Weights of a small GPT-style language model, trained from scratch on English Wikipedia.
Size: MLP 640 SwiGLU, 15.2M parameters.
Architecture: RMSNorm before each block, rotary positions, no biases in attention or MLP, untied embeddings, normalized queries and keys, capped logits.
MLP neurons of a small language model. Each row is named by its layer, matrix (gate and up: input weights) and neuron, and shows model dimensions 0-95. Each number is 50 + 10 x the weight over its row's rms, rounded and kept within 0 to 99. A neuron's up and down rows have the sign that makes its largest values positive.
A block is one neuron, or neurons of one layer that tend to fire together. After each block is what it responds to, as a language model described it from the Wikipedia text at the highest values.

L13.gate8:61 46 33 39 27 44 60 42 39 54 60 45 41 57 58 45 52 31 49 52 63 44 46 58 53 46 50 59 43 42 41 50 50 58 70 43 51 52 39 46 45 59 41 44 64 59 45 54 48 51 57 37 44 37 49 53 49 55 46 54 43 53 44 37 54 45 61 58 58 43 45 54 44 28 42 54 49 43 21 41 42 43 57 54 48 60 55 47 63 62 39 44 48 49 70 56
L13.up8:44 69 42 51 44 38 42 50 51 36 59 43 64 50 53 49 47 66 39 42 56 56 27 44 58 41 60 54 45 60 46 48 59 42 45 37 39 51 59 54 40 45 40 54 48 68 61 57 45 48 46 54 60 53 66 55 44 48 49 69 54 69 55 57 46 42 48 48 52 62 54 45 53 57 61 64 37 68 57 50 68 59 54 33 49 67 74 59 47 51 59 48 38 52 49 25
L13.gate93:56 59 50 37 38 53 55 56 45 52 58 50 40 59 68 59 45 46 50 43 49 59 41 58 58 33 46 59 54 60 63 58 47 68 51 55 54 56 39 63 43 71 44 53 49 45 62 68 63 29 45 32 67 55 54 48 63 57 39 47 44 51 30 50 27 42 42 33 53 44 49 35 38 48 50 48 42 46 38 37 65 40 61 60 55 59 33 55 47 39 42 60 48 35 71 41
L13.up93:58 46 54 44 53 37 47 43 59 54 42 46 44 43 56 47 45 44 55 54 52 48 52 45 54 34 66 60 31 50 45 34 49 45 33 71 52 33 45 46 48 57 33 56 44 50 59 31 49 52 54 37 55 45 52 39 45 33 46 51 39 40 51 70 50 52 41 44 42 50 51 55 29 37 32 61 54 39 51 53 66 55 53 49 54 63 27 59 69 65 51 49 41 51 60 49
L13.gate183:58 46 72 43 43 37 46 47 62 43 54 56 61 41 57 61 47 58 48 47 37 43 54 67 50 41 36 66 54 53 55 75 42 37 62 64 49 43 68 52 43 41 62 36 47 33 37 44 48 62 56 48 64 67 45 55 53 42 45 58 47 49 40 84 51 58 47 31 43 59 49 76 37 63 50 58 35 42 45 58 57 53 48 63 41 54 48 55 61 47 50 72 40 54 44 45
L13.up183:69 63 44 41 48 55 49 46 38 37 61 51 56 41 69 62 56 46 58 61 44 47 60 56 55 46 51 68 64 57 60 42 49 58 28 62 56 61 41 57 37 28 36 57 67 52 53 63 40 41 62 60 39 36 35 70 55 59 48 41 60 51 34 35 47 33 62 53 33 60 55 68 56 42 49 60 31 60 45 47 41 48 32 57 62 48 51 46 58 33 60 18 74 56 46 60
L13.gate195:38 46 48 65 31 46 44 33 42 49 63 45 26 52 60 36 51 49 40 52 51 44 54 59 56 62 64 47 56 53 48 56 52 39 50 64 64 57 68 61 38 43 50 35 59 47 47 52 64 46 43 49 44 58 49 46 42 76 51 47 48 39 54 75 40 37 45 37 53 51 53 62 53 41 40 52 50 31 33 33 56 34 49 55 47 61 58 40 54 36 53 54 60 44 51 39
L13.up195:56 58 53 70 42 39 54 49 48 36 55 65 40 61 35 35 59 29 44 53 42 62 46 56 57 36 45 40 36 58 43 43 49 57 43 54 53 46 49 64 57 36 51 38 61 38 45 56 39 65 52 66 61 60 52 44 53 50 39 59 52 32 56 79 40 44 41 67 44 53 36 43 64 39 50 66 54 52 34 44 39 40 60 56 32 40 52 55 54 38 57 41 50 47 72 39
L13.gate346:35 47 66 69 41 30 47 45 50 40 41 44 57 64 62 42 32 58 44 60 37 55 60 42 44 67 45 52 39 73 41 63 38 48 81 56 56 56 56 58 59 59 48 49 52 58 53 63 53 48 37 64 55 54 33 34 39 48 46 73 50 44 40 65 44 42 48 39 49 46 51 56 35 45 38 51 51 51 46 36 46 46 58 54 61 75 52 57 54 42 50 58 59 34 43 64
L13.up346:70 42 60 74 62 43 45 46 42 40 47 65 66 47 49 57 44 66 45 38 39 58 48 37 40 55 49 54 33 48 45 53 68 57 39 61 47 32 35 64 52 41 44 48 42 54 65 46 58 33 62 45 31 52 34 48 58 37 46 60 57 69 43 51 56 51 43 74 58 53 61 46 36 44 74 45 58 38 54 36 33 45 37 43 62 62 46 55 53 46 44 52 50 48 37 28
L13.gate485:36 40 63 73 52 60 51 16 55 57 57 40 48 57 50 50 52 49 60 47 45 39 35 50 47 68 59 48 49 54 41 56 45 54 49 50 62 51 44 46 46 46 44 48 48 34 52 55 51 56 53 62 57 54 46 23 50 57 41 57 48 38 42 54 54 50 56 47 39 53 60 46 55 42 59 41 55 56 32 48 41 49 70 67 30 51 63 63 68 45 49 55 60 48 42 41
L13.up485:27 40 53 59 52 35 42 43 22 62 34 56 60 65 34 37 41 48 55 32 41 56 46 49 59 50 57 40 60 50 48 41 48 54 48 47 55 57 53 58 57 54 61 54 51 57 45 45 66 30 63 67 42 37 51 46 41 66 45 42 51 55 48 59 65 67 45 46 49 62 50 55 47 44 45 53 38 51 53 47 61 44 61 56 52 55 50 61 44 47 56 57 40 32 32 57
L13.gate599:44 47 64 49 46 37 59 67 44 28 49 57 45 67 37 36 38 49 50 44 49 42 53 50 43 54 43 43 51 48 49 59 44 40 54 54 60 57 52 50 61 44 40 57 61 55 46 43 46 61 45 48 75 39 54 53 60 49 60 58 33 43 45 55 50 58 57 47 51 67 42 53 32 47 59 53 43 46 51 53 58 52 65 54 45 60 51 65 43 42 59 39 48 44 79 51
L13.up599:47 62 55 53 48 37 57 57 59 50 34 42 36 57 49 40 42 40 54 45 52 42 49 60 53 44 48 51 64 62 45 43 59 44 56 53 42 54 36 45 62 34 43 73 61 53 34 69 48 44 54 55 41 46 46 50 52 50 46 59 31 33 52 55 74 63 47 44 72 58 52 46 36 40 42 49 42 55 66 54 61 52 50 61 40 58 39 49 26 54 52 40 36 41 63 45
L13.gate613:42 42 54 51 52 38 54 30 53 33 48 61 55 54 72 40 46 51 52 49 53 42 64 48 41 50 63 53 48 55 38 62 69 41 41 60 42 57 59 61 45 38 56 38 53 62 48 62 74 34 47 52 55 55 46 64 64 60 62 37 54 68 37 66 50 41 45 47 68 54 47 48 42 65 46 55 53 23 29 47 47 33 58 47 59 45 57 45 53 54 52 48 44 64 48 50
L13.up613:56 36 50 51 32 51 52 45 50 43 68 50 49 38 43 49 58 56 63 51 46 59 37 30 63 64 46 55 64 62 62 54 42 52 55 54 60 42 28 33 60 61 43 55 61 41 57 64 72 56 49 58 42 57 57 47 47 50 36 48 66 55 62 38 57 55 57 39 40 50 44 35 53 53 59 54 40 43 44 49 57 29 48 54 47 39 58 60 59 48 49 46 46 50 58 25
Responds to: Prepositions and articles right before a proper place or institution name, e.g. village in, degree from, professor at, part of.

L13.gate114:37 47 47 41 46 37 55 51 44 65 58 50 49 59 41 34 51 32 56 45 26 57 36 56 35 54 58 54 68 43 52 52 37 52 42 50 45 65 61 55 31 72 64 55 49 48 45 53 52 38 35 62 47 36 63 47 60 54 37 51 50 71 63 44 45 45 47 37 32 47 48 34 57 55 55 44 43 51 51 55 66 55 58 60 46 52 52 57 49 58 32 55 46 41 39 66
L13.up114:28 50 49 49 53 57 42 54 47 62 54 60 49 59 53 63 55 45 52 53 59 56 43 53 63 62 58 35 60 59 29 50 42 58 56 47 56 56 53 40 55 49 51 53 61 47 50 49 58 39 40 60 35 54 40 34 40 47 50 56 70 38 57 55 53 40 32 38 38 43 56 59 69 40 43 43 55 41 62 49 44 47 37 38 57 44 46 44 47 46 47 36 37 59 48 50
L13.gate136:55 53 48 33 56 41 38 63 57 49 54 52 46 39 41 58 50 47 53 34 47 42 32 52 51 61 47 60 53 48 61 44 50 40 63 35 49 30 57 46 28 45 41 44 35 37 37 47 78 77 56 63 54 63 40 52 55 59 59 62 63 53 42 51 51 40 43 46 54 38 53 46 55 55 52 36 52 58 32 37 31 54 55 57 43 49 56 55 48 48 60 50 43 37 53 44
L13.up136:35 51 51 48 66 48 42 46 51 61 32 54 64 56 50 42 51 57 52 66 76 52 47 56 44 55 50 52 57 54 55 61 23 44 60 60 62 39 53 52 39 53 58 64 63 60 58 69 56 64 51 64 59 45 54 42 43 50 59 44 48 52 45 48 56 47 41 60 43 53 46 57 44 35 62 49 43 37 47 53 37 43 50 41 38 76 70 58 33 38 39 47 58 44 37 42
L13.gate181:30 43 61 53 50 50 70 34 41 35 53 57 52 46 43 40 44 49 57 40 27 36 62 44 65 55 64 56 61 52 44 60 55 48 69 42 56 57 64 44 41 58 40 56 72 56 52 51 38 56 46 39 59 59 45 59 33 43 60 62 45 59 62 44 43 58 60 55 44 64 12 39 48 73 63 50 56 53 58 59 61 40 56 50 55 33 54 45 47 50 43 62 42 62 35 41
L13.up181:44 50 61 35 40 57 34 55 65 48 55 42 55 47 36 47 50 55 55 50 44 38 52 45 50 51 38 61 60 60 48 43 38 54 54 56 53 45 56 54 50 50 33 57 40 48 68 56 46 42 45 37 41 59 48 54 42 56 46 37 57 45 60 38 55 29 52 45 65 47 42 40 53 49 52 53 60 70 54 63 74 71 49 48 36 48 61 53 21 42 51 54 47 56 49 28
L13.gate382:48 44 44 64 53 48 50 49 45 54 59 46 38 61 44 40 49 42 69 78 44 51 44 50 57 37 66 49 53 36 35 43 35 40 46 55 49 54 39 35 46 35 44 44 58 55 35 50 45 48 36 55 50 41 50 57 53 36 33 49 61 54 57 55 46 28 40 40 51 53 52 44 39 53 54 49 43 48 56 59 55 56 59 56 44 71 54 62 49 58 50 41 35 35 51 55
L13.up382:45 39 51 37 47 61 52 42 45 52 61 49 41 42 38 64 41 46 53 46 49 66 33 48 62 53 54 45 55 51 49 39 48 60 30 44 43 41 65 52 63 41 38 49 63 52 53 66 48 41 38 82 47 46 35 56 51 63 42 47 59 47 46 42 55 28 53 36 53 33 53 41 58 66 34 46 66 56 44 71 50 66 53 55 59 50 52 40 37 44 38 35 51 61 56 50
L13.gate407:63 46 51 47 49 44 42 48 48 36 52 50 48 53 38 30 60 40 67 40 66 52 55 58 66 65 62 63 41 30 58 50 66 41 51 59 60 54 44 41 45 70 37 41 51 57 49 46 29 39 53 54 54 43 42 43 41 54 59 43 49 61 50 46 57 50 58 36 62 54 48 50 42 55 35 44 39 37 50 47 49 41 53 73 33 57 56 44 63 69 61 52 61 67 45 61
L13.up407:65 40 50 46 45 48 43 59 52 57 62 22 34 78 70 49 61 55 44 51 58 39 42 56 54 56 63 50 37 53 62 52 67 46 58 65 52 36 47 53 58 69 40 46 53 42 49 55 65 45 54 49 48 36 61 40 47 58 43 63 37 45 36 39 46 37 46 53 65 34 42 26 42 60 46 62 59 60 35 43 50 59 36 48 63 50 70 59 40 45 52 55 38 43 45 32
L13.gate539:45 39 50 35 42 43 65 41 69 53 44 59 55 50 46 56 58 43 49 56 42 43 50 74 68 35 65 55 55 48 58 40 62 60 45 54 39 48 50 55 55 46 58 50 44 41 58 38 52 41 48 37 49 57 41 43 51 50 69 47 38 45 54 52 43 43 67 37 47 54 42 45 56 40 36 62 39 50 27 62 44 69 59 63 53 35 53 46 59 32 67 59 56 48 51 53
L13.up539:36 65 66 43 25 38 62 45 47 40 64 46 62 38 53 35 55 60 52 51 57 69 53 46 50 35 59 42 41 59 54 57 46 65 36 63 32 58 60 52 49 39 53 43 45 70 39 48 67 59 47 50 38 38 51 47 51 50 35 49 64 54 58 41 46 62 46 24 47 62 33 42 69 75 57 50 57 45 62 48 58 60 50 36 69 49 64 43 48 31 45 47 52 59 40 68
L13.gate550:59 43 56 63 41 44 72 46 52 44 65 62 45 46 27 53 56 39 53 58 49 41 46 70 43 43 66 53 59 55 24 41 37 43 51 48 58 53 53 50 42 61 48 59 51 58 39 49 60 51 51 63 53 69 45 59 47 54 45 49 38 46 48 57 37 54 60 62 38 50 49 38 36 44 63 35 49 39 59 47 39 61 58 62 37 60 64 47 59 65 55 58 52 65 43 52
L13.up550:40 63 50 51 47 38 56 46 35 49 40 68 43 49 26 45 51 44 41 25 38 66 50 54 47 41 54 23 51 36 58 38 54 42 67 47 54 57 54 59 39 33 55 53 60 61 40 70 42 36 42 55 48 38 55 55 64 68 35 75 46 57 56 40 59 62 54 40 36 51 53 41 53 60 48 64 54 48 48 47 57 58 69 43 58 36 51 48 39 48 47 65 57 58 57 67
L13.gate618:38 51 73 47 43 51 58 41 52 27 58 57 44 41 32 43 62 52 50 68 51 30 39 55 45 61 78 48 49 59 66 51 50 61 65 57 54 35 45 47 65 72 58 50 54 44 52 61 75 60 51 58 52 41 53 40 53 41 43 50 45 36 43 57 39 29 39 58 32 55 39 52 57 47 61 68 58 57 51 48 47 49 60 62 53 60 49 49 46 39 57 38 38 48 50 40
L13.up618:45 44 51 50 48 50 45 47 74 54 43 32 39 45 49 69 48 42 57 38 28 58 45 62 61 58 52 51 51 52 34 39 49 57 52 70 32 59 60 62 42 49 53 54 63 48 57 35 60 53 59 63 53 53 55 64 31 70 42 61 39 51 41 44 45 31 59 58 52 47 56 45 38 54 50 46 43 56 48 44 22 30 63 31 44 35 26 50 53 51 48 43 50 28 44 45
Responds to: Mostly the apostrophe of a possessive 's after proper names of people, places, teams, as in Presley's, Oakland's, Lawrence's; weakly mid-word fragments.

L9.gate379:48 61 59 50 42 42 36 45 49 62 62 60 36 54 74 58 51 53 43 49 36 43 48 47 55 51 30 58 52 43 45 42 60 35 65 51 50 46 48 44 48 44 55 43 32 67 54 47 61 37 46 52 56 46 39 44 54 60 61 58 54 37 46 60 61 24 52 57 69 49 40 51 49 45 71 56 60 41 49 63 46 55 41 58 49 43 54 40 59 29 57 33 62 43 64 54
L9.up379:48 53 49 60 48 38 70 64 68 43 48 63 58 41 43 46 42 38 66 57 65 54 54 35 68 68 44 50 42 39 61 44 53 49 51 54 40 42 58 52 57 55 52 39 48 60 51 49 62 40 62 45 38 51 40 53 37 51 51 57 46 43 54 51 76 43 58 45 53 36 58 55 67 47 59 49 58 44 55 28 49 58 36 52 52 47 46 31 54 49 61 56 47 41 48 36
L9.gate596:46 56 61 58 39 55 70 43 53 60 66 46 47 51 64 47 53 32 38 48 40 54 64 48 40 61 50 38 69 51 43 55 31 42 75 52 72 47 45 70 55 56 64 42 61 48 33 45 63 54 58 56 53 55 59 63 43 61 39 82 54 46 48 55 35 51 50 26 41 57 40 48 61 56 47 43 52 54 55 67 36 37 61 48 41 49 52 50 54 39 45 45 64 51 49 53
L9.up596:41 67 58 61 59 33 41 50 49 51 51 39 59 46 36 57 38 51 48 61 51 46 65 70 47 69 33 52 47 65 47 33 46 39 40 61 51 41 62 42 61 59 53 61 41 48 36 43 53 46 58 38 41 57 56 43 43 32 47 62 60 32 44 58 46 47 38 52 48 30 67 40 33 58 55 67 38 52 55 65 60 57 60 48 51 55 46 41 70 39 70 55 58 43 70 62
Responds to: Apostrophes before s or t (Institute's, doesn't), closing quotes, and the line breaks after = Title = or ==Section== headings.

L3.gate327:54 39 61 45 57 46 57 39 57 40 62 57 43 51 52 52 54 49 44 65 43 65 53 35 47 57 42 66 54 45 65 40 42 47 57 36 54 40 35 51 59 46 42 60 47 60 53 56 49 55 55 34 44 45 37 57 49 40 40 50 54 57 52 52 64 35 52 34 52 49 56 51 34 50 42 53 61 36 30 47 40 51 51 52 45 38 77 50 33 56 57 45 50 50 52 50
L3.up327:41 41 69 44 57 61 56 45 41 59 35 67 62 31 51 47 46 57 46 54 54 47 44 43 50 44 35 53 37 42 42 37 30 36 53 48 61 56 59 49 56 61 52 41 56 61 53 37 48 56 58 51 35 58 59 27 42 55 41 37 33 50 59 53 38 50 58 40 42 28 64 38 69 39 43 52 45 42 39 52 48 37 48 54 57 35 49 58 40 65 43 44 57 48 62 62
L3.gate445:39 57 59 59 63 42 33 39 56 40 30 56 50 48 39 67 45 60 39 43 56 53 57 65 62 64 59 60 60 35 58 40 67 59 35 60 49 57 54 48 41 57 31 43 37 34 39 51 49 55 72 49 37 61 49 59 65 47 56 35 66 65 47 56 71 63 54 40 45 50 42 57 41 46 41 47 60 52 58 39 33 60 57 47 51 40 45 52 50 47 65 53 50 53 47 50
L3.up445:57 42 32 62 50 65 62 61 62 50 42 61 28 42 61 46 60 42 66 46 60 46 29 64 48 42 39 53 58 49 62 45 51 53 40 50 44 53 45 60 50 68 49 43 52 46 63 37 48 60 62 42 41 58 48 40 27 46 59 62 48 61 57 50 56 42 52 49 62 58 61 50 59 72 63 51 51 33 53 57 44 48 53 57 44 42 42 50 46 27 42 54 37 52 48 63
L3.gate566:53 45 55 60 53 46 46 36 65 46 50 38 56 36 38 55 58 66 63 60 51 49 45 28 55 53 51 54 66 36 53 49 53 56 37 55 60 34 42 56 51 50 44 64 50 48 32 53 51 49 38 41 29 64 59 72 43 46 63 57 36 50 49 63 60 43 56 38 52 47 71 40 54 58 60 48 52 39 63 35 39 62 46 68 56 54 58 50 38 35 55 49 42 34 56 60
L3.up566:53 37 53 46 50 67 50 50 53 47 54 49 31 46 36 29 44 59 52 39 44 51 49 47 38 58 37 55 41 43 57 44 56 61 60 48 54 50 45 60 57 48 42 63 49 49 50 59 74 28 41 49 70 54 45 40 49 49 67 43 49 44 63 48 52 44 60 48 56 40 62 38 51 65 54 44 59 31 49 58 55 50 66 59 65 53 59 44 68 47 45 57 49 55 53 61
L3.gate577:57 33 44 67 69 40 48 50 46 61 43 40 66 39 37 64 65 48 45 37 49 30 50 68 59 56 55 45 59 61 47 48 56 56 48 54 45 56 58 55 54 45 41 60 42 28 34 34 62 41 47 45 47 45 65 52 61 57 64 58 71 62 45 62 53 36 56 38 48 48 64 47 37 63 46 37 41 40 51 66 46 58 60 47 48 39 62 41 56 66 43 41 45 40 35 59
L3.up577:39 55 45 64 46 38 36 34 41 52 48 40 47 51 51 64 39 60 44 48 59 39 43 57 64 55 57 56 57 30 61 48 53 63 51 51 48 53 32 53 53 52 34 42 69 43 47 63 47 47 49 55 41 40 41 46 39 53 63 56 41 41 57 53 41 43 51 38 35 41 58 53 39 52 56 43 49 60 28 46 56 31 29 50 56 50 43 57 65 65 50 46 59 41 58 37
Responds to: Word-piece stems that a suffix follows, strongest on ball in footballer/footballing and Romanian ș/ț byte pieces (Pitești, Galați), also develop(er), g(ame), film, play.

L9.gate296:34 37 52 57 45 44 37 35 44 51 39 40 34 65 56 41 44 62 39 43 47 60 46 53 61 48 53 58 54 56 59 46 33 37 32 46 57 40 57 41 49 53 44 51 49 48 51 42 60 45 51 52 54 53 44 33 56 62 49 55 53 55 42 56 52 50 42 40 32 59 42 57 31 42 55 41 32 63 46 33 61 48 49 51 66 75 48 58 48 52 47 45 44 56 60 53
L9.up296:52 54 50 60 47 34 43 38 53 50 58 57 74 61 58 35 30 36 36 36 54 47 69 51 31 43 60 58 50 47 47 62 50 44 50 61 53 60 51 55 55 58 49 33 38 48 40 65 61 65 47 56 41 61 41 50 66 61 42 48 37 50 42 55 59 33 46 46 51 42 41 60 22 44 46 59 48 41 41 29 51 56 62 27 33 56 51 42 56 53 56 48 57 38 56 43
L9.gate432:51 52 61 45 41 49 27 33 50 29 32 42 50 69 54 57 69 35 47 48 51 52 53 47 63 59 65 45 32 44 56 44 77 39 57 54 64 53 40 34 42 59 31 61 41 60 34 49 61 46 41 42 52 53 54 60 42 38 54 63 51 54 46 52 50 60 41 47 42 48 48 47 56 54 39 48 68 55 38 45 54 31 70 36 77 60 44 46 38 62 43 51 41 40 63 40
L9.up432:49 35 71 52 74 67 50 58 59 31 47 55 45 49 43 40 36 43 29 58 47 42 52 52 47 55 63 48 58 71 56 60 49 60 61 58 69 59 63 67 48 51 58 59 48 52 42 48 52 39 38 60 37 40 48 50 64 46 38 53 50 39 51 39 53 33 41 53 57 61 32 28 45 59 60 36 51 37 57 50 50 60 59 38 56 45 49 59 41 53 46 44 54 64 41 37
Responds to: Tokens just before a coming name or place: line breaks after match dates in football results, and the/at/by/within after place or institution phrases.